MLP neurons of a small language model. Each row is named by its layer, matrix (gate and up: input weights) and neuron, and shows model dimensions 64-191. Each number is 500 + 40 x the weight over its row's rms, rounded and kept within 0 to 999. Numbers have three digits each. A neuron's up and down rows have the sign that makes its largest values positive.
After each neuron's rows, "fires on" lists the tokens most often at its 100 highest values on Wikipedia text that the model never trained on. A number after a token or word is its count.

L4.gate471:491437536448486536523468497419520550434472503462481478434512543490501512469518527463493482478514450483488496564531559441441543473566493506501482532481439564533471505572495474532507459474436538492539476472436632476540519432516458560518470559453543481511444420524525468504494451581515506476466462451545499522477501525515537531483516480566432506433479462580522568464515498532515514495461
L4.up471:502539516453482435552437501459516527480471512479456458460509600527487564453477512477519525460493514495516501516593555440504476492460504477481450540534453452516411509473497527476466473485465492476528538380462548570507539471553456582521442463480500436507456503541474506510548482556473536452507524495517472540539424539464513506504497474548430564503517495588469551460446524522483535533484
fires on: " out" 15, " disc" 11, " e" 9, " imp" 9, " world" 8, " north" 8

L7.gate51:472484436470470477588510588497528450512514490526506482566522500476484543477446521434532529527514493507511481530533560419486427466506482516531495511446507496500530495495476545514509474456508507567540443516503438529483585521514503509494472468480468434567504498548467524521533494496577509495536457584489505569420527565458555435451453488416536454455516510423458547485555494537483481438492
L7.up51:494535474477488526589514500444488470510477484484490550552580495535554504507480465503541508456478553490468474452512542472547503526506504477500460496504574499469432475482429510514641515513533507605489516490480432456503577462472507464456478401446547515516466453505459465565535528455480481529561529461473496525457558518527486535548492568479500451521436509584520547433492545514496471493520
fires on: " ad" 26, " ass" 24, "ol" 10, " Ass" 8, "ere" 7

L17.gate336:509482400485469510532471501566497492466504525493538568519565527511456521452442570476506523538521488545474431510521542476507472484488486541517480456414568570558536467506504486534471524485510432443530480466499461469547482550511461551518507534469529457483469516477486484451475464371489548459477477499562438547486518546519514426528483490450480490478516502521491507440545569559434552522549
L17.up336:531518422473407489528498557580520484541518524521560505596528517471511486462479448503542495512533501459503521482392566447586523507532445564451500461541518476511532523494436443454495564466522559499520540520551502474524590553571546497492514460520566505529481475493500496525483461447497574516505488517513440453483558572429569468478455496495512571547455450543557492504532526476503544490573
fires on: " Atl" 14, "-l" 10, "L" 9, " v" 9, "\n\n" 7, " viol" 6

L10.gate276:427504434534519456524509515499518464557432449532530558487560604436516505483522518458467535488469545502486501477518419498600488487520526419486584471504517519577480567493499456427557511453472538509550514442495499480552442444526499481461510502487541507542536565516511525479589547499407472465416524480448483459485487524456497505457417564478442507505498532482457508407472476465489475482517
L10.up276:482507558546448521453500522464416465489529492470520492450495463438467494505517488430509486505502514515575461586529504512494570447484568501508489534429548460522474570468544487424419439465431485538529490506525474453482557482491508474474521482499532564468487513475517483512462562422484533495459404474523510500493513557450463421487460554531482528497504480416492503485515491539553551539491
fires on: " | \"" 24, "\n" 20, "\"" 13, "s." 10, ": \"" 7, " \"" 6

L20.gate168:438505456525417484463442513453439460496450554482558526493509489438544459583517446513429503509530439483565508496521459486496465491497522489515493538552500504572588525560444497465441427572526514495478513520521462553547549474550524512548487544458490467515466509471516522493485492397499538520428626531420458530501449450484436484459512571578554468506512530490550503455544473464455467506514
L20.up168:540430590577539495513515409442527472566539427481502515523537466470546474575480567501508493454470427482496511480488530516451485475550434495463485559506448529546568498536438416530482508456489474522555463444528466524520492526540484498519433551606483541470442483511501446475509415506521518429506508474450477553428509532503542487533556489518493543562448465514538559519496469441496542545544
fires on: " (" 71, "i (" 16, "a (" 6, ") (" 4

L7.gate453:564472439511427529458564525498487542488499486480511490544479508463540449526476533480513542482492456483567520478485532441515501509442518479499416564483460550456479500424525535494504522559441449529518565566498511449506497482529570497448479441472535430470437462544519514523464502456481502439543507476516495427491512475497504467494453488528541498558407516529482433483518497447492559507546
L7.up453:515505494525503460510523525495569457495571521502481479502547513510581475496484554448427472553520468510471474508552536374550551485455556504507441559428471506529467461506483536521492467480515501525502470519587503461449538505522488488505469400534545499481461519559489527505533514474464479501529531463513517463555517479564452479538506436505463559564589480466537511542413508536583558564514
fires on: " He" 35, " Man" 16, " There" 10, " Bro" 7, " She" 6, " It" 5

L13.gate3:528574468550446384530543523468481481575456466532541541461536404524508467490506534509453467471512514568428512505515464518516524502539518480533532436426533515476427592546572524521530514480504494537484549405512528498482441504589481572502461488478487464537505454535458523505493524456445528497475506455450517468453499517466433499504457522473445534442437513505509490519462458493501561525499
L13.up3:478523492550444472509559526495487526492430460538499453554461521476427488548439529547504455498482484521543480513424489502542530507497525598489455481482467484510496502531513513484455452447452455512525491473503442487534437529542512496522535527506466484484491562433503494337477463437446511536420481515487490511449579440475487514524427471525425463545486567495491487586505569562532513536478
fires on: "\n" 100

L9.gate114:533428459485542451549491504528437513505472472475543501517408498452522495558557563539384588554483544456455426518537574426464480592457576546507467560455531499491466524522502433536481491499472566479516435496477532490472514492489533515505542481464496503468570503514550465490576505493566519516528505480509503510404461503521508469488502535484529526498519568447460454545527499488556494501542
L9.up114:492459495437509444572442462542496483517552431518481495473458578490501532546499563453561510450525441533459373519508543496461527489532481476542514526497552490466546458507506454501552498477570480477529479549427491463532502549489512494490497510567574573514523552531521538469516564524483477492489507522540449473450448459485460470482496568617520530428496451443474537485543445528546527490493
fires on: "d" 27, "t" 23, "m" 8, " / (" 8, " Ad" 6

L12.gate396:538581575485424533480559497479459472506482446556486500387418485516428491545455496565405471507477554425488453429444522499519524469497464503533557472470543523494501475527501442410491529531529553518487416469487558491546526524538566511483491526449536519515544494523523468478522520437487537500517462466552466453507479475522505537440491487464455511472560529505500455502582456519479455550525
L12.up396:494468548505544503435510500578507583544412430612503506510528496583478484479477475517486470571539492530534541524506556460486489532441482471528581529489522522528470519465493452482542467503538443496504495397513482487478513530473500548544507572604486453538515535495585476507443534565529546473556533495421509516557579500475469529509518517472470499560555464502498499493558541565524509537476
fires on: " Pl" 17, "a" 14, " pl" 7, "c" 5, "um" 4, "pl" 4

L16.gate508:457540467502485534524496525555506490476520521480551457483581480488473532479517526513601560535532484502508480590475540435547438482491488488549485615551454475466494468495496509501523467459453520543433444460480441480509528523462559510517515488499434440491385475469445557488494533526548554459492463517512469457467551521500499456469477556472582414484466440545424453461500479466539503421594
L16.up508:461510527467460513527517447507487572481521514504539497447550496522500508475476478530454469491541503544494410516470522455578574537475489484453499485512480532474478490484483375488460519551498504440447523467458451534532468469530525438415515414510441452541515546524522498497459458462588545494532494502539545546517493454504485456489543527515529504465498529456467465474526474447489425435592
fires on: " pre" 28, "ol" 8, "th" 8, " Pre" 7, "b" 6, "uc" 4

L19.gate96:600511483516494527400521515545501519511421457546497509496497458514500471460462480547514519471412519543478442468498496582469521483535521550477539483562483492545513480506452530431530499509545533540527519547474462503564503562538458426504476483520522469527509515498521567525500545531559450556549441513522447531480522504501481471452445480540493495502497478471564479488456548530467514557573
L19.up96:529466546443466415477496486447548552437398524489444510499500532570540521524467518496550537537531471521555437503502570469527508518480489537518513495415501464519529531428482500512532519487508427493534458494489532558557541509521514556527501468587509441533568541519488549538455555521544535530496486525427514495534451511465460433525531497570557476506510510500496478565493467440512422500540
fires on: "a" 22, " La" 14, ";" 8, "h" 6, "pl" 5, "ha" 5

L19.gate196:521518544539447500496478567469426494468466531512519543518442486520464516449476467527539533501503566548425534519586492494505397522472571507516516522480526507507450520497527503556436503414494531596460471515464513538522500537424413479421488489538529473512518522448510466494490498566456497536469449550516500488484541529468501522478426479402581439464500513496522486455531495469543498486459
L19.up196:549499449498463509588510399494475503485518552478583466505494538467462535471501434440509558524554567448500516451458495559517440459508471546475509459421536546531497521436518497553538447526456496548483487515532510460516453470488556512461492519489539438533487539570466478464500487514505491497482495558542473483456493493479513430461520566492573471541559510484543529552394524536512460551517
fires on: "." 31, "\n" 16, ")." 6, "7" 5

L13.gate362:532519527465507575600519467454386464539460483533510521571431504454487506547496489517464542453459538509527498504517489549506512450505523437562542472553508536541568456558502516479511531531529501567434490484500504504521577466520555523534479494521510492562526439491573491505450508517544391445493496493483472500557549480558541562499375520557474523474616476503566463455493480476493464502479
L13.up362:525524451484519476434494537485561518504498477551548388523482535477512464505470505503483542517554449451473533501541490463426532534455505521546483522473561534494482514476537501465465465472526515413490512395494452560503508516552428405483512492433472535431522419535516505458488528487474403504494485465495530542486428494476506564552495534481492482439471461513489463467542533496575425521535
fires on: " (" 22, ", " 20, " " 18, "–" 17, " sub" 7, " to " 4

L18.gate96:526440519533474486453519560450414454479519494454510500443502404485504458450539490516491507531471505492495524504565541466526515537502480530523588569482453485514485478542472543577466477457487496521500478495466583439408492593533511563533467519457525411515480543524431487520486488534519549534531448479528517547475555484544503494557427501525539449461481527580548537519478464466522541474516
L18.up96:480500526552518436526506492461461431567490531511583449539514529507541490476478495504491497457557542514529495527517475501539516435487495480484551538494443537455505563439561490511520439495466466472470527542504461549439424440566504525411471514482531576436498482483483492491465484477421525406614523521491480544437543538500579555455501435457488467478439587507489501459448503529454479445472
fires on: "\"" 22, ")" 20, "ia" 16, "y" 4, "ar" 4

L19.gate404:512447489548470424490512491511487552517441464483526531525450593476522565477480506450546477424462456508437477492505512467572554470474494508467500537511426559517450474501495476510454519473530523529587506501451546545517498487479568484524422570467502427509484480577531533479479510548513573466552457463507514528465527486518529532571476529489512463510522442562488517478550529543514501449508
L19.up404:551437498461568516472462538520576576532480461456515551530445572509460548494466573521511527545533490473529552507471497522487493565546474438531488550495484528557571517536562550478412524525509517577443487504502468387466503481509522494471492490525450501448462488531456539479542536480482547463478503509461447523517478501459521492491503547549467493460534481526502483460516491548548518538562
fires on: " re" 35, " trans" 28, " e" 6, "re" 5, " out" 4, " air" 4

L11.gate447:512483544480487450446453467451490448546528501484531515546517466515501561506559471407501542552481443505460530552564497442463470477422530572455496500498469497462515534540465553424495472573549535464541453530511469492526496521484535494478520559534502518508459511462578534492542544512518494478489495499530521501502465460512549462531544496549484502530500505360497511530473471513545494552492
L11.up447:478437499413451483524414489533463495514558483507470497554486549495466512473505454510476515491485471496584481520495517509516401543503521502583514476442491450528567469545458525498505434376555450497492531511499482475485509458475508436453501560523473569493476495476521487510546491434543549488546512514563438507511463493479446500568537599539434474565509547509495550561526554495558452484502
fires on: "p" 23, "d" 17, "b" 13, " After" 6, "f" 5, "t" 5

L19.gate275:510539517552436450492508517536575448469478493492554454510583527554469526474521530496571457496477456517467431443497440580455468486514494466541508548461551588549529528488533423533429584513523502463453498478426467488532495436523437471499528489485461461544547478532431458492498447558488542445518492528512528482574447461419480584528544482544487512610514501456502540527553475503466513479462
L19.up275:484502579525528498502553434461482498511534552572493427503528517610489512495558542453536491525534500452467544514527485515443492519383525541532505537541521513499458458531435551453477498482545500530478467515459493449455537462543443520452473464556528560467507510506541458473520537538408468499576481419543532507525476414485426553587492517514538500512428564553439436480609500499421583466433
fires on: " B" 20, " Bro" 14, " E" 13, "1" 8, "e" 4, "ab" 4

L10.gate21:506432453508491574442515488489538479523540461472484500494522464571454527479534503489516554523431559498542444533494485495455482499554510547514523465453553473582485485455509471449526492496396533483464478463559471502506497453543529508518523485423449528507446493569583511439507559475490578467532495538507509494455551395503478477553544485540426458506557456487541486457540473507535392527585
L10.up21:421555593521411498541479545429486497492440475548477487531462493582478527538408455462499477592493394547488522417466503482495473504546550526445514498545442486495520479545462488538604503553490493527533459518548488541513517458490531545548462508501460541544476558473509445524535476559483534531471510523529495539594510577506536516563479515586446502594592554526525472449552484548546550527511
fires on: "n" 25, " his" 9, "om" 8, "ig" 5, "b" 5, "ra" 5

L10.gate326:515514540498452490496480488551475444475514512554501578467504507479481506482461514515497459488516535553507528501534445479452570485473456552499529488429451475434465441491525484473530495486456487409523523496540569555505443461576533515447485479517543508492500528523546492486550498458475473502467558533535495473458512443402500469547416547468512476481494473554563516417460450490540481471488
L10.up326:536546514479446462554526463435488433435477476530473489587440505476436531491545448496496500479413456509541486432485541495546526471451506514529528509520513547452461551462515553502550510492474507431467510522500547511512444524476482474446453512488500507507474528524513436485450498492542486530525457513495546458461460474518557392515495553442643436468576457525487606534525481505562440516503
fires on: "\n" 96

L3.gate148:505544534541493509467425460477501519487498444506553466511573530543503426519434538570497507537495482434486461446530518450506496559547532447520521496511500478487483488515496545499476432479441491475415453544456471451494555503523513529435458499465485514526534452407522476494590484437598548556490515547472529495508463540489503536578454463463427558453532463459570515504510570487529519487554
L3.up148:451441464492441445479379459518489451423500555506508529557505535460488545443494571456498519510466479525475453563494517507402547489509543488515475589592536498431455481523460486549417520445494477520517458493500498516513436511486470483500517489523485456525476503500509485495496463531448493464474464492519549520570501495522493448461506465541492560567529471500522488531569514532529555464495
fires on: ", he was" 16, " had been" 16, " has been" 14, " and was" 13, " had" 13, " He was" 11

L8.gate258:599398559538500460491439540579500497548542436568482461525550490486482562477485512514453508575548443440491504406518485517582496527479415517444542474522440499579521455486452467509530402531495503543453486491499538498530496564418504459470499505565526464504492465425444468526470527441542514504480526539495491526525505503510478541522521501474503504518463550480507457514474477482563498487507
L8.up258:546533494541509509471511460475482536448365447452516519442475531481502514513461545467500423474451551444497483431475488529485455398490423454530467581484512546516503451442540458505494456522508493556484497552478444467432523520494495552533456467482527511491495544511476458563512508475439444492470474489374495515423500458562441505517522525490519471509561538428495517513543482524457530517530
fires on: "ed" 22, "r" 15, "ell" 12, "pt" 9, "\n\n" 9, "ates" 4

L20.gate26:615476506499485555461540538430501503478514504532538518458386488546465553521518550501514489527551487488553551479527483478581472521481475495547506553526502540504495513498496486547512508457500473454557526491563581491527537558519505480490514474514437530482499495597533487516547487518559463427459568455459471522525522433543571478540521501524447497421501537446596550494503482453452475562484
L20.up26:440544474463511555546553482466482527432458456552481480576447543526512534485496422495553513488470490512568490459538513489496498461597452557522535489501462584508537497440430480500494479494579500415468478552532470492497473510484500452522506544518491457437499506518482439550490484550549505477539426478489475539506552476516499456541529417503505513441538434507510453513445577476531476506478
fires on: "1" 24, " |" 17, " s" 12, " gener" 7, "-" 5

L11.gate413:505441515516521469466537501519420525492491486527485553516557488509475529543412477529473543574494519451563440451475450532456430447497457524412554468448520439572431539442491511565512542511539480482457499499489544463484522501520498500458492494508511470452435476462548466575484470442495493498409504520510444428535516517429451513487469467435518499545418517429476478539547449490539506529498
L11.up413:523467481461485428471461509469487504454420524542577491553513435454449502510488594545448461471489546518470534392515489494530426438549534468449525473479474576535491512473538553444540588489473493500475511519551464499452491563532498468501517500518507429474584520474573511523497510495414515583476496498519549506467545539503492489530476469530519525562521432496444487556472536501512577463501
fires on: "\n\n" 20, "r" 18, "\n" 13, "The" 6, "- Occup" 5, "The " 4

L15.gate197:516504512489517448502523564494515497559554506495448495528623519486524518452456499473533519519518530451474581585519518473541509459456538505465504423536487502508538481500502476536484511491593520478570496505483558545510525498513435526541447498491583451409471462565488504507488522489473439557565475525546483519512448488583448533465505501503508482561532442431446495428536557476479486443555
L15.up197:506524523584515489401518568507509496444519560420492496472462498493506483513498565489469495482499463441514575578476437517512498580536526461509444453420468545529499526524520516494528478542427527454480531530525471486530419560485531554549510519579459540489482436550441520497464450476440499544502472540559465472608493517520457578505513489495469569463581516463492506611426498520496517476457
fires on: "," 53, "ollow" 7, " with" 6, "ing" 6, " to" 4

L17.gate136:416488521515496443533477447479439449480541557581535379554582536469420475486536535518501475499449434436495488525441534562483492432512495500545522461520484484517586519510471450580516464506496536606516533493470495490515507482590589516535533429509495550482472444490551527483496490511564500540514581467488544486510489502547424495533543542505448511489496483480488489442580448523529495528550
L17.up136:492527494536532499418534475459502466571536530447557452529553448525492479506538471504590532499465505568468553492571455455494500461498466556520521592544492485490556550459515567403498573487526474503499513409393451558491536509512505512510452514560551470455502493535450515521482500543476439504459525452508460554442501535456397530522507534520506546498446482438485516468526523497486506565550
fires on: " (" 76, "s (" 4

L17.gate176:499471460506475499512506526490496441422486540580465519477528548548438489556496506487459496533581541478480567438493421525474502452406480566450459485509488545467471530473522452464501497479512479456485463454530513539471493544465488424520494486498478523498504530492495461490504454504455500434446458470492498462458504508483532366543467424601505504501509492514555520455454582514561476523513
L17.up176:451475538464545486508451586526515511471498459454449510445441494463439553447508494446461535511512532516538509448439549395514520496517460479476554503528460539468494480492484470453590570494510557535438559523479522543482524461457450490533487491437492508552469461504498454436468552390534543489482544522523521538489506510521483476607439448522445526498511463492500495484516517424476563541473
fires on: " f" 20, " pl" 8, " in" 7, "ic" 7, " In" 6, " Fl" 4

L10.gate378:521552482493560519456487452439470450542429498534448488570532480478479458557493581532491529505562476524459514466466526459480465518485568539498511512459462506501435456517552553437464514496469491454519540480446529472479504491469473571479473496544511500525548470480471511472479543501479426474486498403466454495458455477472457481471560470485496567423490530518480505523534541481541472513541
L10.up378:437506522540473495482430473485470538478477474526474472525452444533525495385473482481475488528461487478499426475459474540442490440499490567441503557538451481566546506543497535450488463458538560472588435517580530440452478480475539532517473532490524579513513493445492498527454499533542541548497432486485422510532517477506443534500513519453537527555580459529560447481540445462561551446477
fires on: " up" 20, "oss" 12, "ace" 9, "le" 6, "op" 6

L11.gate126:478488451480422510475568464514536533498524530542504602474519527507462515474476481476494501539500551514558514501516506427503532562487551500497604485545445537549503557511529464491440553378545457420520504528466514534526452527474486517524568546517481546532540515519531519508481427496519532496455504482468576502526535550506506424482422488502480446434482486404455527519414495559555516474499
L11.up126:514447566520490409489486462478509498542505502486508518572607498578491532528510526503497557513484524553571484492530558512479547437525495541511459523565590458452518545490516444520512439464485524443486458491536512465518464479439433495490534521500474526473535491476483468508497495410482522497405457578587494549497513470456516436446511595531495433435539564568506536474519441533463465464496
fires on: "\n\n" 63, "\n" 8, "." 5, ": \"" 4

L19.gate100:488565554490531502467483509579514561468448520550496566498465520469509502538454544463496508493462676464514524478490482552556525486507470438491513434516473527517451501492499480511482459485529448519526489516559496493550543446476461524476449528471477489393498464473492567511538421538485566478546407514561489558407563503538513473477518406580438500509528439490443454562464528483525547488487
L19.up100:491559534498517437532436571511468581471494480593444470552555476527489524490527494517504546459517448526539518472482414430397593492496502470593540462466499506471528478558473470413507513534534469504511475523444462572419483494505464530477476534489449457492496423507480523530527518486532446512466508510515502443522468460487507452516470533577457481545504474496459477547499566487507592518507
fires on: " in" 25, ", in" 17, " by" 7, " In" 5, "ording" 4, " and" 4

L20.gate41:507533494508527510479476526440446509522501474497489443479519484491521501458535496581452513509489458548441465514518528527527482446550528513465498493436536499527563474457583500539492477498549481435475427507476487507552477444569547479447511518490543439533467554435515443446485509493483537554506547500494466544501534551461511535520489502491580557469591462462518468460493428586436387565578
L20.up41:509520482510541518439491463433531490494507516543536493477531530503533517532453443526540507494539428606479514490554570478426543496581605452500419539498474468462474494448492571506537487441450450523516462541502488456487503475557553493505483450483547506450419519493509570468429554493548573417505475520512550583457473492495541574508499484507446465421530493483524505503479513521507467531551
fires on: " " 19, " an" 16, " inc" 11, " |" 8, " Preceded" 4

L6.gate425:471484473568436490512530528507458449522498493528547446491572561585496480511462509501481526571448446477469438520453540464479518498554469554444464481580498483461488543568385517489429505457480538488545449518482470538510502386496472461490519447562460457505509506453456473547504547531546432536529551467450521559471542553527479470430518460495491482469485543516554543439475481566518468483530
L6.up425:479582468560495543462470458511494508503539437498581484527525506567534522473434474490459469482518516526474496477551497516537461469485595547531471517536564524499565498549477470497583561484497518522420517441529443547558487523551537512504465424549482545529474509496473475514507484530577539544505503518464493575531502542483532489510565558514482614500577474490461553409574474518544421513526
fires on: "ol" 16, "l" 12, "rat" 10, "ere" 8, "at" 8, "et" 7

L15.gate390:486505579484538538538464512457581461505529537544467465474569467524493529477427532481417543430551575530467482510510534501566497518509475496514461412542516533530449542509508499461534596509525429523475497496523538477513552531563508467495530444518477539510491531449587478499499390516463475509520525396534578493565520525491492501457608519489515486535567548452534515511489432481489462515457
L15.up390:532437445445468540519490503493519550513474425532469451374549481583467465540511509491450546475423501510509547504549520543476499476540528478517517528516555521557473511528538465466519549552480510524496473493593459517474511499546524457450472476565497465502488402521485526449491509465546484465518564528560526463477469424555447582466510532478545524473586526515432551572575546519490525533502
fires on: " ab" 16, " conf" 13, ", a" 12, " as a" 12, " o" 5

L20.gate285:513404475507490496586523528502477476510525529488457544386426430518535480527567533546493416484547500517509541511530555467485473540446544483445499404564439540522469494494450517504502520520545539525447519523526545527462555511510418465555531510429535473436534440477493511460497440513456492435479431520480450462504513466521529530522533503511479480498513476439520479496497431491414498465473
L20.up285:471466459520465584485487522493500510545532467488543476551490500499484451497583474470520489518459475536521416517529530527452512545473487487543467505549437539444499475501529439546424480518550510434507423388496564468501508465545494509491507503524448562470443516516454478462483432501490513441481561457477470588510568489571540392547519505466499468426492482517547411521440458506474519522463
fires on: " s" 77, " S" 6, " F" 5, "1" 4

L11.gate201:521437450473487423502534468472492499493497502502544469506454478509440541486480498503520465517530435483518564526423523550494573498473503445528582510476485528535535528533488401487597503482494576425540469447578521534438548469552434508522463449477502477567465529539521609509500465475479536489469529504495487483469520509450518454525528504539565463455467515559504488456502479505517484518584
L11.up201:511504506528499558505493456544515509439457480505464558519489560524568511472490564481461491453425459539511529454477475518483476537526489508483545465528529483544516455561481521496394562489566516494491540531506405509467521509485479539526501501412620487505525472476470525402522545535509495411479496489504521514501419523518486526471504426532473524457481450508473553528516439461444498525520
fires on: "r" 25, "eat" 12, "is" 11, "ic" 5, " qual" 4

L10.gate295:514497455498488492445412539548481525475519447482461513517530482478449428488511473516463472551545551474491452517498459454466567529565498484454487488515551481488538539525556537562484531488586591496505472465496509556515521456559543503452456517501484429508431555495472452551515488523563520550475543409526599499505476566545422495518477541441487550589491471513484532490535520507441453535493
L10.up295:532515443458513464483540491491549451514476524559503495515475396461390518502469511532489519414552551508472448500449436516469497483418533480512540471465532466525497495536452440505455513405491545468472454496518556541497413555416504481458536451457479534548525528460517542519551418526487518513500572471472473516492446509476523561492503450498574457487531494515495531539555447449491520510489
fires on: " / (" 18, "ad" 17, " | " 15, "Sc" 6, " soc" 6, " stat" 6

L16.gate31:535497473450521469527450543497527536428417504515520490567479527483497497408546480581510502547498530476542486543483513443507477461494518460483464502540472428476515473507465401503496444436453533530451553492499376466496562420494524538519537534488451503465497476512503473512523493501530461488440521416455488457532547503493524509495436505452591487451520580494506493490510511506510515556562
L16.up31:464532399518505458549402523479508577455486510506517488466602485524488529452566409449449479447538454519525519547505530468524554493521515493454460474433497433454489539583540556502534507519463462517495470468429474456413498517551495448501507460580481538427572482551519500495485502503484465501484484412471499494501440492486472462472555545507471413461494561443483402537507496464538482490495
fires on: " pre" 20, "at" 8, "ad" 7, "ag" 5, " Pre" 5, "og" 5

L17.gate391:478498509540419516473505519500471478497489498452471455541492550463456534501512474509506514445521470482549528485521561606444529469477473471486492533441483538497542524518435429462488558518453484462540542571531440567534432475513511480566556463444493470462432524570505456510506555488533510502463544517551477504417489428507469414498515531422468514560579494513541512487505476503431555466485
L17.up391:523425525467439499515491488399445466470457551469451463585513493433455500496551528543428523441484490475543520462486496483497505459480453504470441468502444574540518486471542501530421480487541452471491524506460486464556468530494501451473580474527521467593502569482473575475470536459497460477539520479528523514483515422471481431547512513484520513537473450621472448501544517509508472519517
fires on: " w" 20, " W" 8, "l" 8, " offic" 6, "W" 5, " dec" 5

L15.gate439:549489496574509530447501499444580538448512452511506426481549477488374485474486507467506550466548582459502527529496526488478514511512531521447502474505490504491459458591456462524507532504501412524467487469565449486461485484521471516509515446569473421468494505493543458531422537594458439524465536461444499538505532498587511510540528447548477475540539539445478493529543488569467463524574
L15.up439:449501505483520490501596452523545497479496474498481545441469548561448493458475513499508477537488468457536539534522509541387525450518492507534500467518550546420509471519578516523444493517499507462525521459494470523568467544588472525509491497454411564398551473558458496500516453558495469619502518490502490489492430521501452522457433506458448531469522443497429559540481590558518492521496
fires on: "," 22, "1" 22, " present" 13

L15.gate259:517545501489483478508504506517474428512546488437548463444483466529482487516522491478478438513464458480512479425534513515484499491577476557554475528561510488484519401448528516462487499499540432499470471545420536535530501501482547480459451520441474479481446507461491482577486489544570504550502505414410493494533490479534464540449507535443486481539505521540580529496536445496476454494461
L15.up259:524537489499420504520435513533447493504508479489508492494563455520510472523528449502445537501483474572549499505541456407531410496529496492421528471454510506515569527612523555511592497414532515459614395496532444384508538417516531525606507485540498505496500516524518463491520463473443542502500439456503435496531496490522504461499527510535522500505505468464457549488523492443519500561497
fires on: " March " 13, " June " 13, " August " 12, " January " 9, " May " 8, " September " 8

L4.gate85:488441512501546524478476473475444464495468543511539525526568478560486452508442492546495471488447498466489529501541501599417529434503537550444510555533497468482514456543439466498469554514494515504506509533539420483513456488453489485495499540555467461450508460512480461503528450472482505536460466574477497535562509497623442478444516513495569447580463438510580505556572486536517539503534
L4.up85:476452487544472509446558467531506526439471511529500580472477514514533437572449612504524463504466527478521506589426509546437483510472474516510462469490489462526488495575554496521449474499492536483395603485454444499510506508474531494502564533503538439480488435446495473453489466436462506513440484550487581447514523507526500483532495510469498570513495498438522475463501468501502446558438
fires on: "," 40, "es," 8, " were" 7, ", " 7, " included" 5

L20.gate91:421479455502487546482453486505477427515489515438507502483524499507452473458507475507451494467546486540503456484491487538490446523506511525536393561467406452506613530468530470487453578586535522537471547534533458498523473540479572496509503456555495541507469498527589506518505506550435532476415518422490504466488522563583521552484543517537457479506483505465507524464543516552478468463508
L20.up91:511499475434464590473538521507466410546483494501499483496531462525487515506525481474423533498477493522551472450458538444580415492480519477586448547559477499489538467520541529509515424461546537521520465531475511595475477492475522511567510584583512481481532486524493484565472503478506563401519560477516482537535466494484494500467516500461524561423527445555514572483540473470480513532527
fires on: "′" 20, " May " 8, " March " 8, " February " 7, " September " 6, " November " 6

L19.gate285:448498516536557464495416491499461507591488510496460481562550512554462452518440493473444537457503572542596528548533510448483442495492479488501540475505492525466527496563519511385535562544493578489503534467515492533535395492502465475396441480492570442500496491553474493487483476476433516521505538475470597516476473496470504573538510507497485485434552486476540434476408497504543519461462
L19.up285:458456473549533506501501475448494437529519494574471449488509529473446530446455519543447418500471570465532514555507511498475507544493504576399473495454474564499538446571530473494456517471380466535467516493446480474492487478488490582463560493552469443504483448445521542497440433471502480454451489440514491501468486434384490499430535502433498399584491494466537480560521543492564464507482
fires on: "\n" 92, " rec" 4

L7.gate131:535476533378453522518453526598574510554492554485563530484526474546493575489476494529533444469541451542455546463541467487495484469419501451475553514497546485522520508501481528494497454482540490531511520548570562470516485537490508539497580439492501479560473429571412600482486564497473632527531526544427526516544454468512513509484498529438472424431451464523502520518525552460481498416546
L7.up131:492461497447523504485515454542512487502572465499535566430576563510441540469514503515473501474543544532479419535555502574509538404467481477502402566508557525566507508481430498519486547441485506473441490506502505512514449445516571491510543425487503454490486465569495575535482532544493530477510519519445478454511541507481528521498564461486520550465517410476525535459499572534473389533531
fires on: "ah" 12, "]" 12, "enn" 10, " \"B" 9, "ran" 8, "merc" 7

L15.gate150:509556544528457519530509501486463516454592419502500464474519501526502492460498421515513559473567521525441474447552535455447513486468440442524499517464494504479566479527544469485472541497485520473430523505518511557535394490486538532485443399446517484534501474473454522523443536444515507547487585495548497454566461496565502467535449528616476436545526504552470508556510483467496441493485
L15.up150:536505521515428480502466540406491443450451451517520492545508507497546490470552497542481559439513557492521463517509530548417508561543461541492510549506506569487537499497493449506506420493510548523519513503578532481547506523532496454498436494510519543573479506467476513499519471567494555592506505478441452527530484451533521497439500505464486544504503474579580556474514430579463521559440
fires on: "ar" 16, "or" 11, "al" 8, "av" 7, " he" 5, "d" 5

L19.gate7:442529489460510518470604545559518507493515564514487566513466432482459508485434529467458537518532475462571512500433520523567441520547451537545571526528549516557520473476498453531490446496577448508497535464451492496565511489500483484608445491529500526583479539482479457537511438547486514481593418507461561601462502494489503480494564532481526541500522565513504524568580484528411524517516
L19.up7:493510568469458478506449435492435437458498528469482568464535592465510497445499522468523424495548390528493585499480553474505479492479485558431475504507546516547521483575517481547520507520473491543449563416506452526444522515517528427570493566473510541513507471480525550514492479455520568511566489505564462475498524499488587490490506486480493457513574463486607531500465515442518451483545
fires on: "L" 35, " l" 11, "-l" 10, "l" 10, " (L" 9, " \"L" 8